Weights of a small GPT-style language model, trained from scratch on English Wikipedia.
Size: 11 layers, width 704, 11 heads of 64 (1 for keys and values), MLP 2816 tanh GELU, vocabulary 47387, 122M parameters.
MLP neurons of a small language model. Each row is named by its layer, matrix (down: output weights) and neuron, and shows model dimensions 48-303. Each number is 500 + 50 x the weight over its row's rms, rounded and kept within 0 to 999. Numbers have three digits each.
After each neuron's rows, "fires before" lists the tokens most often just after its 100 highest values on Wikipedia text that the model never trained on.

L7.down1433:425467479562544496492458550492514377501477462497413559480488589477523500474498466439464495485459548540497471542496535536507507469415503531614521526543467573483411520457544503494557551460558566454412542522467439507526569476494474441511504566487488490555378484471524483519491557518450465503530528465405479593517413575510480554462591417488461454523473454538480438445451547536472501417440496540385461460518545512474489559542432511472474528419431556454521538367466538506523492456496504455469350484499481518534422481506573427516493529488545538597541504651596488521468472494461563478475481494563510557548414512581395511517434544488511492507478505460529517385561472480516363503486464506511450478501504497474527459534508482538508549558497537439551495503507471502491567517454588
fires before: "0", "1", "2", "4", "5"

L7.down433:544446499518456534469570497524539543438535521535483478477524393461552510490421483480496515480460496537469432478506448524565425534506368503484553507500477441480419512577537470529452532510573561525473524501533435405537464541486469401527465490489569548506483580550554480466475551513498498462504458520538470458517497551521458563444475607413549517632486410514502444534527456437409562468494488560449459479497518507450499418463492565458478487585609521591463451524477505482471523436471548507550539441461414496540491501477487495445508562414538517443587474519568502509509472392496497521490473516536577528437453547576449487497368441401496494440503474502542502471522416549529523451513521468410539483466444373579447460565454542532542543486524527430544533562516496538610522554459392
fires before: " |", "\n", "===\n\n", "==", ";", "===\n"

L7.down1763:581492493363563496493507510469464582529629657611463449489510493567492565506480474494583591549495527466530415436512479484501461409578508476367491374516437452432421470500410480460534582564574458466476501535549552437410522524479434581495541489510587534504581509357463476559440480483510458444578515401488520520492450421494479550583475535504621508485480530481489503421521523466423584514492517467446481522481466536482577512484469556492532500572450501464550600458522443486499482489471548546487503454509527486527372480438454506474516493434436493474504493491566450524480534539596495548517495480477539542421508571393502503444578492433484519568477476485540599610464483510515508449512432451496468517548493564531475426521429575592507440466466542452566432511463495489496456440500516
fires before: "7", "8", "6", "9", "5", "2"

L7.down1757:564472526466500495492457489494473458528454401529425579477582517430497463571457475543502476489547561504435436449528524560476477467505484448480523465580465319554450510454455523507477473481419457536507441449507572491534476510474545485593517466542534546525526472575523383558527540498534491519425421477454528467501531592477462470449503404452466473548492448571436544423474448464437476465551457416508429525462471447492434495513476492516477494478395494484464468564500440523555490442592559579472579477442471454492412518515602500549515448492489513525492416471510493522526591573504450524409507519442513474500456400565472464446495470453467469494453579503500566531484439616588463425473390447434575451489585512519536540467394513508540568464444534501423509460485394481489505527482403
fires before: "1", "0", "2", "9", "7", "6"

L7.down2693:420532512510477497555489445506470458525510526551382414385463539436625464580582486522424514429548494566531498482569549524531473414472514449506584546576448431533471479518505497444551493506429487448496535484470485435558470454546497498539516411438437519546370529548511515468475479544555530567473470499451562557475574521480498528495504435552530520549462497536503576599413580494552431495527443504498497387380419487433458421605527442557574461568495564559514528515517478488518535475552500558485563453490519508558515506486540531526493440451521507446510566507457538519494503495482573445462515514469489481450491464490500486441501524431531547524507551618439481449484483545475535455603503474543536428501499457450408509531463544429542467466479343529464480577464513542420527496588532
fires before: "2", "0"

L7.down2582:436389521450476489517583430459563526474510476431469403533573452557522506465475487447493531452486526469429465480489483428555489481486516457462512489438400422618618482541465480459496522482577488557565453441569591424503484561446455513473523547504508502426580464486463497552490522499580528485494476564524539407499448442535489571561491566471562539460467531499417524477471558459511490443389450569435519480471555497491474429507432439428425489475455504572500461445528496455518446482527520506473504458496639433544526468531492521514500450505477486500486493443605415495476380492522483521448524434554483490474492561419442354545590465562540506518534570485490542519508522521432410452562388533573504521499435421522557573537548438482453509550510449477550541546453487477474555598459495
fires before: "1", "2", "0"

L7.down2523:557465424460488500487523522484519474449495470453509558460503424497554390535507457503565508510562462519503497456419456529573442579486516450520501594587483588460425518429500459510441508427484426455474520427564520501528546431429508504443533431478504479573487432543441485534520578509566464527486464484523498485567548567428487533492520385494495379507474534481485480410519534465438474398516437512505481512537487441491539522520449400477466523484460511493540488490551427576450538472462496555598546488492486509439524454459518520508497450470488519538660529496541620473551581484478525459480489464486511515500550636495423552425498539474560495433522609493553409478480467498520446550549536457536420486481491435425557525453522542486479496588518511534567488400557487437511409420494478
fires before: "0", "1", "2", "9", "8"

L7.down1239:457520464427477495552457580433617458548542540550505542477504601421459549439521507509610441527439467481515495454517443431576437457466484558581429445518412480513467473514519441496558492544486467572489542473477585478568531536529558504472438520587476577420418518443537517441425533461499450440541468469420433528478462485582523587453482526531419520429564513490466491542419464539439511531420435499495512547478529541530483597491347484564553482506440520482453467429414447618429523562534551514479476497538494525535442489496500547443534558441630574543443571475454499451540492483509547508559501520427467549593510560414420424478509505530439516506558537514439476510450460563426424608530491476521446574466478482594471517524493395538515528363530606401442502571469540481522558423500478
fires before: " ", "2"

L7.down1445:479507530490502377451503509545508499501551393503368466467513551473439453468565525447574516389544503561459506508498517488490439415460491511534539471476445472436497546453495464469443504492386543425552521510486580514439464511547554561565435461521474486517520469390487511573471595523545510486436549502494517430549491472465489522507432473410464544593540541517600575456527505482496565386559555506526554460410514544475423450403433575470590452429432477532442501541416503580480461500562478505500514413608578455561470359512493431559500429514443584554491491471454521575570604546533564446452495458469527519426416495506530456555562528477424485426477504481531539496373419528463603566485446444502517476514506530477503563509541502558517540520516538421452432540394600460547576424499544
fires before: "1", "2", "9", "8", "3"

L7.down871:478400509554559497473494503581598411522479501481493451458360469434465480471497475514482458476600550551463522488469623421388515490498469433435472462517473548490440455414450478460521521572520458437487592486506500486480406529509559507544427462545437506525571514532439529428517469523429533424513464570530455507534459565515412460541459504394485494513477604529610537512581512434503482447544586483407416404445487521537439494472487539455478490493576559479520526491430530438496487551498503592550515481518497523486411386438498431488506437472474496466526430584457516449597487490535438575457541569484527493473559489529370504421551474525473449528602540471588566467570534430404518510489526458554491448512462595453561511484523516557536463548394517443437495544500573482518490466590549
fires before: "0", " to", "9", " with"

L7.down224:507507621514574446420492525529567471569560511449471476511521551547459512477563463517561493437508464450538494509437415477472485528516558519475495451537453398528489461468512446489547506497491353467496504547561446554436500555517542578515470491547514509506547523453424444539539580467580563465580482476496538511505468429495491547500451391435527584465486576566510528498533507451458550446519392441420477520462454538440481490491519512486472469425473495528494536505429483483495537513471530567541502438522520554520438402465449511482441495468432463488432455458497519458436476541467470441379582495511562518514495431476488465468474454527511518476543553494523570476528476590487508455532502466501516461452553557513499521465448492484492509396532431482469512513466485460500604416501515
fires before: " "

L7.down1885:436519533477544595467508570439537500470464521471513470562581449518495515509559494530493463590488534462469411512543481549495467476491475415519502417442453463578562510571569457547431539526469574570399443480531500545511557501569503448472477584528501519540480474493579451501433521483503483531543481468514474433483598391514474526499462493520458489509456527506456454536562408497537432479409469570497494515465576501553473455559496453505521475480532530482544527495508518473474557525517467548462568399599546482502584527475538610575439474599561506481463495526489497499464617451526530516451535449400519479466517459473569540522480491509487529471427481552485389561520458528544486528445493513519516473414481443531447473481439551357601597479572468495539574439438408438460546518471446
fires before: "–", "0", "1", "2"

L7.down2367:378580389579505556568516379507480508483448484521506512463470526522552550551420520512461493533461598443467388436534484501490501473520487588507413409526461514492530559513578557450474520448450456530512431471517518495417518448424510472441429552425536540507521557512625597504588539469502416484433506482510497463565483540566475518552544618430570440438456487533444473527507471587486500540529494568529509556444505428616517480379501532527449534484458520516498375475524525458437461524462482498513511570458531457462549567489455502583463524414459553488456506533495544490438484460486455526553444508490457462390465521443552451480491561460554434493481569384502494584445464413584463481529426511509421467414531468575503575499548436463587422470473497430432505544479515525404560534428380
fires before: " ", "1", ":", "2"

L7.down1608:533497472476541536488552641500559521511529545439490532534509538482534528509419566418509425476442537467489422490548518554504504422427563473496521434511464530570595480511458457444464455507490485440510432362617510455468476432443522518473514386562478403558566517481496533508448480516449423532503521445505459508495569494486514583498437514428529417532490419544474504492536477534418557490504478350548483511523492476454523477467586512483423567476535559453513487492588565510405490459530501518427575418393521511641511524531562483577516420412467502457501469628489426517553510432436548483528451489458397381469473479500544482533555497459476567429544543520510538474449547597459491537550443529379484424550478459501462461579542551498521542534520454399516432518470504521457447619507428
fires before: "2", "1", "3", "8", "5"

L7.down2295:542488510516455529392577493406572435433560564491456560483454405493518444469469508482504370538483471480519504425591429478482428552570544523529381427518548495439546578465417455498519451456506501436447536544521506501393499572568568527569515435620592534398598545510560495531489611489563532481612496477512508525533586468565443431481481553471571457487499477488447530510469478524513533559471554398543513501567519483565553427452383464519497505450534513422424460480480404520541497452538555559528546509432503503546515486504437423551461455493485497522401437521553506393490572454497557495370542408457596466528542537532469531471485536392474500498508455572488496599480528442564496485592493542517526489549537507478473479491509509522515541479523387536475502543437483480421491490509542
fires before: "0"

L7.down1175:469561500526458518590370524550476429539455519527551654533511443461416479561519560489450485490544493419484463596476530556544587493512503530441462478530513591475438437537606474579569545414521461436379480324595478423432506459422471463432487466504530528482401606498528511582557409577468449523534512395459478569421475494500479426542506553520430517493468470568438539511499469447535528515478535510486517447449556521507546544559525460444440469543589557475442553482472508490463619492479527537527372499461514464507506566402516590476470514518460522480447503437469529436492420509497467511483515486533469512425518498510514545448473436509490462527441420517463487516520532434470493495470448478438440531453473559480545502586550546542432522493534465523538438515551565492525534438447490
fires before: "9", "7", "3", "4", "2", "0"

L7.down2486:568428524471543488437561511549548497475511410512401529546535519464481535480478618474510472409481581532552548529493495434504432427428630455490517503446505552470553469559473464540470518511564549548459436533569524510455536462452537515558465515496401498488451415434521490475518495511497570469474510546434455449431463480508393508500523533515480554505461510519462578547534526558536487560455454579472538489482534655451365483565484473475483438443466438514484526463527525557475447458560484525526550499482519441527431470554517521456467406529441476454568435480399625471579461576494484545569445470525453515512394497517437463497536467543439511593449453463491487492573461486515462528535445541473496502526492545523483521409581545527411559477582434567458507468506452458498535438516436
fires before: "2", "0", "9", ".", " "

L7.down2408:512456482557459430491478502516420425452532448501536514551515394489477544431583537485524511466496465597453518541493484470536526432514486589479396428469566562559484531534466470564476511567574578447496534503458556452532470505458509466494423562554507507593557565545495469509486446485474427488495477524522452593573390470466414498518507501551498572517497501514564485501506499489553480508460465575544442409485528564511480559478414450477464567466530439567521551486496441464453478458461520634507553489473484452423528461474556514540405461560520490538524493485480403483451478508518470377460458475558486501574568437399502514513469478503479444530508469536480529439571480522559470453432502457491519465501483493547469557496553546415506504538489458596537536550484597494508508466532524
fires before: "0"

L7.down242:510515443435509517503502463458455518426535431559550433523471505507473505480532503654553496541507579447512429489474482469558505586530549539423480522563549497511541471468498507538451553537484559508521553490561433471390560547587527399499548494568506539491549569612496498598491539540492553491437523496569447429518525432530499522478537449430460579565409546339472485473479460486481591477474584454512490583562507457539525433452487528446511570517448477482499531554506568485483443509534483480411512541514529550483494525583575475421472473542508500455475472444543574441529454492451500525524476573463499431450467488478495510567519446492517616532582444509473511425504576553551500496535428509452490500515447561582503482502453497544531494523463402499420443443397526496588552493468471
fires before: "1", "2", "0", " Year", "3"

L7.down879:445473525572470555490442442505522495495491461412444494544443490563573560448515444518371479480492472546513517562592493510529488536445489531427423625458600410520451488571470487504424489489566447422603440413434526434491484538479495443522460394448577500553433522560479531485473536439537407515480457568483495616472482391427480456587408538504495502553480508484502497486474424486468553556481452404452423381510497566470519514537542494495447535576583510432468412556587467435458465529470481549459573468546472494519510465475529447537464498572473581485529501532504448436528510575450508497458583551497510486524533540447465478507424595479500484551448412493497530453487491521530514521500460499518467561498490578532492471485550477544580521386496528459447507480467541541503468465577399
fires before: " ", " (", "\n", " |", " was"

L7.down697:466464442462461559465523463561465428445503456522574441462525495500527516501411485525486476427561536588497503493540526413549515554555432534446528506525427507542487427484423651404526520512509475502476522505539422480425383516499492498519536494446458507539448556402429469490472476436490522478457441566524517532519414504527482480441508549518449548473407492490430490460524447550458435621500525518379500459522412532517498482496458446514540470458449422448463467546519531571547557516506505557495508478555547433522461441472478525629504514519502484477504534514511507568526520537472448500511408509537547584497560446587462552478551431515478503573554518493514535364564427572464468426536505439469512548377506540430479486505508460545490536575422458569463487512495479499496526515578522
fires before: "0"

L7.down1915:568588480508578456501520470409523521480547612560509498500499545575485490569518497513565475524505553513478471464458481620647443488388509477521443504528528428446575472493519426545494404515465362492515500390510563516511465505492464486468599526519525404454570433576507437495390453483513522509433543441468502493503523516451488549474420489472503466478555450514492436552381521481552625579535519407497539486503462418483510514488496496493412578578528502493490475493449537583460467449452455518465449483436522555499555480541565476522464539462532543541417451519534453456463463489495566484527457554464360443448551553475570523469452507480562423514516500562484439544511597572461496530532525564463494467590514487548398465547535505488536468446474431527556502514480477572489514534460504
fires before: "1", "2", "3", "7", "Ward", "9"

L7.down1520:477564439489463569519475496523495596511557533472466498551376565472517423408607485563422545530446461536407483496464543482501476532487407510461482474383440556481523526499513441499479516418522486467577493573577492458511458525533496454477465448482448480591534509491553528402485500520478458492502449592586512491521540479532412507526513499554505485635485408431499566515461475503549392502473467555481496521587453400466530408442504508540504573531522412499519548491556530449439449498520489505475539486475442567487556524505506573469519568465570465484510490501546447483533566531590495518341534468439464476517491620512513420551481517563503490384505553423495438439493516593521484525457468598506473481461524494556474545516543505437468606483581388491455496460439497582463466545572536
fires before: "0", "9", ".", "3", "7"

L7.down2139:537436502489529420539458511603449444470484511536492527473482539432548594455431401523471510461588504440579452482596470445472510532456553502428429493567455462538516415518488518571524503484463413487495474487500399556499488474506539542530445513507523515490510487480537420558535473444453465415555519491481540466557573469457540527518508518480482547486541529488472533532520383451488513456566451491445516403558524515539548438406450415483484449442468494529441495551412495528495464437554558523530521451387446445465507457498465433467502473451406467466549478475490472466606518541564505416509489513471495456566494488451457405462493490503491490516413512539401524593574498588509529476520500480433593490486539498449511476407418550456491564446479432550527534503503484489468490442449489
fires before: "|", "===", "Z", "•", "=="

L7.down2147:448466463510386545514519530635454539504501441529451368506544522503537475538455455557372421534425603488478427494443501533543511445434473535565470455504403524530449443519585496522461446435491376470563474462498507455579453504482533538402542575477472526529492441467484616500541423468493488560430424533529427590546476434522508457459571539477469461461468504534513501551534460511609451497495578571468508577492559466564499517432527550533512458420423422463512396499560489479504457425504596559540445562501443401480511425503482513506555477511529513390515548496579547564374467559506553458527481379462507420457463526475467489436569548432556447417481476441473458571402408562491521529485517476591423500486508430477453562485526557561470510478478556459576569437449468449446457482507449
fires before: " |\n", ")\n", " (", ")", ":", " "

L7.down1864:447487489558510478426454481485433496440447377410517540529494446442393492496560485555439509512596466500407518471544543406461455449577475448419443406456410517580544455568452609477491606514504460395463518538548510573488488492513533489541527502482550450426451510540514466549564620493543472447514493563600461493498451515523486461376562499523548500513511492494457477509554494522538567495499478552488514444515603461605505536550557518550413478483521463583533499524431489510466512482494560478400489503406477413515482473515452454470527603400558471585470573435507493453585429583469555559495505462490487544550444420584544377411533540446419534533536491469513483520533487461559464511470466505560478403531468545461456470519460598485475627522496536611488442494522428505450551539491461
fires before: "0", "1", "9", "8"

L7.down2478:449486531469494576506538391500430477505474514474451338495507574528513542566447419495395565499470584449496485537491416577508551493539523526606498484618458474449542528455582547439515473456458493423483458470583421507546440553454411520481536512392483465566475416470484553512525481480575441515533492451494462521538529539470426455482466466516503393543484459603482511493479499581557476475501485455397569431466519459548460559436487427598463544492450472423525497519576527507470521491470471582466479466501496505539493470493616526533519499496467540515375560515576470480419509476572561438541568470596453501481491487597529452604568572410541488493429586518452474527433479529500447447494560513500463495534532466487515565454563448446484470481469448539519549495433459507531477522556497
fires before: "\n", ")\n", "\n\n"

L7.down1609:514466564491488546432549561460478382511445441515470506465494574493433482484514383606515577432606437569456477538381465544511496477531497535460611495569489430565579554479386558451507510502506489513473459485528560444399526554477517425551517449407474569508407459522477463472619547469462446560543501535504485451513430454412412565478539455464434470519461464483442527464559513605437440490538562491518413437506502490527439430535460541486434431373375473348535512487491489463464429527519530456499519537497475527448478467471445419490504519500416460463472497516487525536665562556544356411556420445506595482514492476511470474443514412460509449444508510459591545479601526552414454408431444496478549499436520468542543492455442514511531598522471457575478484559422406429421536452596461
fires before: "2", "1"

L7.down142:554397522480437547468503494498445554487462470525477450481431462571526491482516512470594512547484479487513548515473549545563409552507477435532485524555460487465503574459521503388439522489610519611494593438457549489473522478460464456488453552479453530440472429504457517587471495458521467567401529552501411513472600458489467577488544537544534544470441492507449454563561527455496383474414527602446465562468491506554418445614596490457492493462467578499399498570433473535507493438390467488510580580460485429441450475469527545521540490495447488448477461446609567529501511486458540527508581475407500541533498494504494535488491473455452438486508531459497471494465428509546511468425497546493462388493549481453478497610509516533467459485459380514614443465438498489529540608505463
fires before: "1", "2", "3", "0", "4", "5"

L7.down2436:504541435428464503423559517500601507453497498493500454514555453464457535545442479507499550482484489520575535520423566490567504480499476506509480473557434541516430501456563442542510487520489469489476514465412493557414498423439589583440460469410550463453491474505531500525571591550455557432416526397433431435485577546541408369561594574562445478441468524578529507507568600484524528478380502577315527531491499511498506528427462571497417491541447484413443458531550546534508562505502531440497454537501514491513467456538501523516523528512531532498550569532584471484476544536479479566480474452500499408408454522516431556501487555507484475482533483449504475572486508475439421514520523522601410540524449422452469508519533434519464486518471516520622464553508493396499441473433552
fires before: "0", "1", "2", "8", "9", "7"

L7.down1579:493551552511531503415443529430496499463596604590449466597470530423458545400560491514557529495457419537487471493394462542512478533513502519503488559557518470490590529524420504545509523560473569454486513568453477431550567491462517507433499535570509466448561498404555520553500535469561373458542528590483488426538366501549466509602389417479462425506465513478499557537556435457499526469523421474621518549451445500542555588433453482561520508464471463502521440490432399451514577512568428557565505489566465522621553502509508488474526588492492530474475456496467496533474432437399398524403462455383520504445451495404495472585567509516419435469511455612523533543490564507494470521444443443463526474483521476515501453495524528572520561491534522490446508391404492475475569575491509
fires before: " ", " the"

L7.down775:518503569501567423432583484527447609423479505494520403487532441555507565500461517447424594469482498456575492495462537501493486544428511450449509463469490489548535443503490558452508448404518547525477405435539515440423569493511489489458555559502558484483577510515505445492547513561511540465508509513473520453510430558519445615462541540477481417369572487397529594555520527590592563376523517461506517423545515482475452414459502523386476524491450505538568456473546425472517488504530404490516545392455496544417544529398575498538482521522536452494542484545512565516551529500467452531455471524420442482521476495587543567465472462449541542519527461535512479614549422610438429503481537439527468536497465529522573482500481473488512594488483474492460554466595487549557444559488389
fires before: " of", "0", "9", " to"

L7.down752:490495420510539552455540471486520453481457491487436549473512484573478506508467525517505407506509501429461523441415529486498562584402565565428485464519420542509524451511479488468496512534511567479507500394615540450520518506456623431486547475491473554504508469483456468484520493498416444495524514394468447613487521552497457557575458467413559465549496525459501511480534596561531477523525531560503442501490513482429443487501449444524557480529467536479462440511551551395542507570518570564468518485525449507470474485517624539487510551464501402512504537538487460530492498523526444530507429428444562616496491586504485453546544428412477520403562498480545542530535528555455469544420542481381458439467409422511603470426502432582410611462557483550451494540552449501434471496518353
fires before: "2", "3", "1", "4"

L7.down1120:395506405639470472500503510497556462460420534491518450475483542625575460493473457494488560482475448406468366496487466495527519464436535456447511538452479496443532586532484530464542475485422493529539465485610558506448481490470433445374531637487503559595484533516554483541541519528578512602510476405507508517480542544478485529504566490375498484441556614564422459486463476487540497519551502438485595462523582406510540512432561420609544437428461388484411458413504489434486458483593484427473389608464494540385503508454532502514501433495468509555436479518487575474491527508484547598496536493490611485496432392501450500553546564542463396544542465557518478451469452493499532520473476471444474461461440496430548466411523481548533440497399499455455553494500465462468544440538421
fires before: "1", "2", ".", "3", "0"

L7.down1041:571505471404432518404554541566500603328565463481549472482449488533618483470482485509546456551456420474477379454451509454513446504491483450487469503561574581521554496527513542424431484481518373531531483478532537486491492462561536497455497543491522518434445510583581475540509485477489502606534401449492440513478597481520485546549445472549532436508463484516468437522535530615428440477577462421527562526552566439499514551565397527521472541520403468497591473466491557505513413432510418520523544513485531467522495443521598566514518599508456509513436506553480496525480463571452458454504391554466496449450491512598483547616482512446506484514478511503524536477502517478539513436532435449584453462567568416413445509522417481529531501547522496541374462451555444596532430612425548
fires before: "1", "2", " "

L7.down536:445496445544546529477538534476548498497523462501482480439495410493530450496481527497464496486459540497504382464529440551410483649516536410431438489511498523503434487446453452488502448527515520465502453520538495456515495540546543489581540390501591461486638501521563446567606585483515563498420501567482498490515444468472484507573507486478516458460516500461474501521414477410503453522493551520476525543504480511624506418450431598429508450460440450451431479539516456462514537428550485476493558515506464493511502548393477544487577526475482487483584459556489536583483525469497572620460452521597470521560423533555463431436490547519531475522383534429547590535527466480461484495505479435506563509499429533504523489497480394517471491466427515472571532550423492473545490476538498
fires before: "-", " -", " –"

L7.down123:457469503529490523388446478467430517551529502525537400530549495488478413526556471495520541565556479542579432512534500560364521555476513557453505408436512450572528561461526422528472530503482440432479509445549456444546352381575620434428616460458525459470596471539477543496491519547537457431472511512546550558538515485497569505513527370485548437491610430514435514517545484529558468509426410491474488537485446476550489523477463526500438465456510517492585460506441542425468518487532547523484592466561418554433564433473482515515492431499518429567544472561552522574495519430462499507594577551533556538481458548555546598420368467504509575524491457594558452502477496618484585557470493489597543484466526523513559557580607526487588530463526413524454542407520427472378491411518429
fires before: "9", "0", "1", ",", "5"

L7.down601:472456480471566590453486599422480401489479528503472583580472509413511443466407475538518515481527476475448496508510503525488549556576572386395531442583518434566477464550406485492463509522466490460510434437475569511438547505463500539518461534464496509587551478459538418438570530429559483496543439436522461349586442400497487523499432507487490506564492514546423474490531511516511453457578474414531438514477519540432362511456536491475500465476488508505464415568524423456469521466561455549453506552478503493546530581442378466574465493485512493538591399546492599463529571467521535484505444452489442590581464441489488548481508435484500524510463421533503559453538460566522553524637489440454540504486570524499476455516481536510446499556467543549485476536491434529563503457550473
fires before: "2", "0", "|", "1", "-", "==="

L7.down1736:468560467507523438478415463532582484514456479493489443570504577517520475389498545451405478474535595516501433475437409470333366552591487469399484372517462386519486527530522424578603436600439458504494522465504535448451523471467616359534473521548458505496469517483490484483548509393579481504438554516448501501453499590450445550458530435419496466474477497522536520535482449555566541484507529372442520486619522500488484546514463456552457579515458524466540526487459545481471484382468458423451561453441492454496428479549561512588518480426618554569422448569538597399488511444651463454563517512382545469538469439495593474461509511504462486563599609431490497520418457442531478549540505533518519598560579485397446539504461568477530493496477453512451546604566482456448533587531474
fires before: "-", " a", "2", "\n"

L7.down606:481493585464529494463506521510439457436543483483475497525520558484365428502492506603466404518444475530420472511571535382444512423462524560532476493454492496578431460452519501471492532523452487554489585455497506512376536446552502442473407508536626513486546464523595507586485492574479538457633443590450358521512485469496578504538525523504472478493491458515554453434502592421461541597488509479464504522587587523417562431469431452541558477453471518460419457438556481514523460457514561586604463529421604441506415447570446476532489550462584539572464482479346458486541468521470563404431530441656513553550603453509510555513511509477531484498598494502462454430498491496532608460465518557462447491522518552524478526492408449441443516454590499486475422507587501571468560473561494
fires before: "-", "|", "0", "6", "5", "8"

L7.down1773:476514521513514533395518490547568517496530497460546471591551540490422516467555544542450455443474461460546436448516530484550485480436455497489415549449522483429465584457512453486447460475512551513631395539508564485438499454542469527440446551552512449479432498436445504493487478531501569484469440520524486521490492472478546349481502549500506527482578493490472591509458489454502453499472434444485451503579513509544554474425424578528433536473529496506544471521530410452430458441510515499386591553566483500506542497452498386551508513577447562504534514418499462421531539577428393532550466560583457547506535503450446508518585472475478593517599403534509528436460518551446538555516464514424464493452403504480540485440451555446526493458536575552485424528499545429549506483515502
fires before: "0"

L7.down1559:505548420439371429465453429548518493583494525620555503478455482438574513431572484458460540503521490532510491533469558507610467417459474517483483533502437504491549455544389563487484542468430493505553548516437513473554501491547543508548497599540483429517545485525513468573482424530457399519574493554436466560500393438421473447545568479473460530449524469450516520488491569451504524495475548531503508451409510502475511541425490542556430480510505457510477435583506621553494390504515439481471470448510529499422523503554474549558573577481558461531442492506518461468553431390412429501559424513546522461571446611456471491456546499522441536476492452558446530518521503432423477534506498423369400523589510488462516437527490476462408428505520508484459576489500531506478436452389492
fires before: ":", "2", " the", "a"

L7.down367:515485474514502511591465598520480434505463494448523471600513451465422501477510406510488545519464448467524464475521507468481571512476420463530470513449452624360598523477482490448550454476408489562504514550553455528559364581403598521542489509492465478514489542505475563449549535552523545612445512446474511468470461612579438443427522460517472566570557530654515517507571470493540515514514508606542454537549502481571546511479493537553579604484511516525472529490555469494540482527571447542431391555376457530510540591506507617460512604508456415520495586416487401479495497421539505579413520492572442513593575444494498544531529467576540570535523488519567500474469482589544463374517504347502551523411478528512456479468549433537377520564449439505468418511397517463506552501514466
fires before: "0", "ain"

L7.down2102:478483525485495529524479535492392497543473504523480548473519399545477576508584543505499563474462463554439464600565488561463518349476498481610536569543495532451495485506491465446485579499465588487494560458525515479461482566526513522476464535550508512457377505479509453478572455551473502486482518547428527602497521442507473522423525459483438517544488464537506479465495427443436552493451510534502469499546554523486441558516469587479434475535488507466499499504593573562535533500463526431461487477532461490578450569464566456476603494589532565532512572477458572436464449504530572476541615608482505434539568459426534601482457513521531528519538444429591449365445507506570532457428512541563381529433513464522449442544516411527506400510523490480538474546508502529474513462503485
fires before: "1", "2", "3", "5", "4"

L7.down1257:463549538537560542537509494585400497511448489457498547469490475588614453488508540484489505511547446482430527493532548513533563349505408502443466497440428539542546406528473435408577539480525547448452576354542545568556463468526457539420435531467600522605494526542493492520518510539491479486512582530497582491545557443467464447489574493523476495534470571564496496489620528488522569397446481550453436541522527490458475472482463554604484519448527473560478469596488549464390510442467394468487423483495409457436482579544516407531547536405471507498485501510491480528557531610460462488502493475389491509558479492411537427494525515412479502405503448638530542438476478476490545501503509553444430492417454425522507561437500511510497444515519438448509522514612420490518553440511535
fires before: "1", "0", "3", "2", "7", "4"

L7.down27:542468462464421504437521504497488492463455582473444580483455547477549491555592465495517433518474506537548512521473516470563447419584473510493426473503466497559554703545496429441487464510520430426550415520571490504577441455571512503411591504540456507469525483476495519435517522598620508458475508393456490568519523505430462536507435494520482447471443459543405468469515594507538575458541465459471522563436467451404423528429547462468523478501527566490521433581484433511508462439569484526504569437554500527541469554482434519516432551437474569513502454507455484482499536532641505485427534415486405449502525444538558507454503468538586486507486583457490548492465517466401508530578518442495530491549460472527525498464533598457578525535535470459415451498500521474524500447476475
fires before: "1", "2"

L7.down2550:490505517435454549496553460482472488476502575357513524448462519529645454469631483517540491523432491513532514512516521475534493476551439510589546569491420484550512580602410516431527547515510541482524460539538481399538413436464481433462489443425543487518516501526549560521500499535486465436519435564427473505575449509494363421462502382515492443470433490573503514516543560543507435466469471399561536452461519400456511490464492430569569531452518517483558409456519450505531449480569469541484525469534555503485503396440534482465509546441464521624540543548519405447477474486531476529512519505536566505593479478563526501599554520468561568438483544449508521416477469532560597463402478449509470477433464499504546551498504503522495406479490545458501506461457476514521471482560458
fires before: " |", " |\n", ".", " ("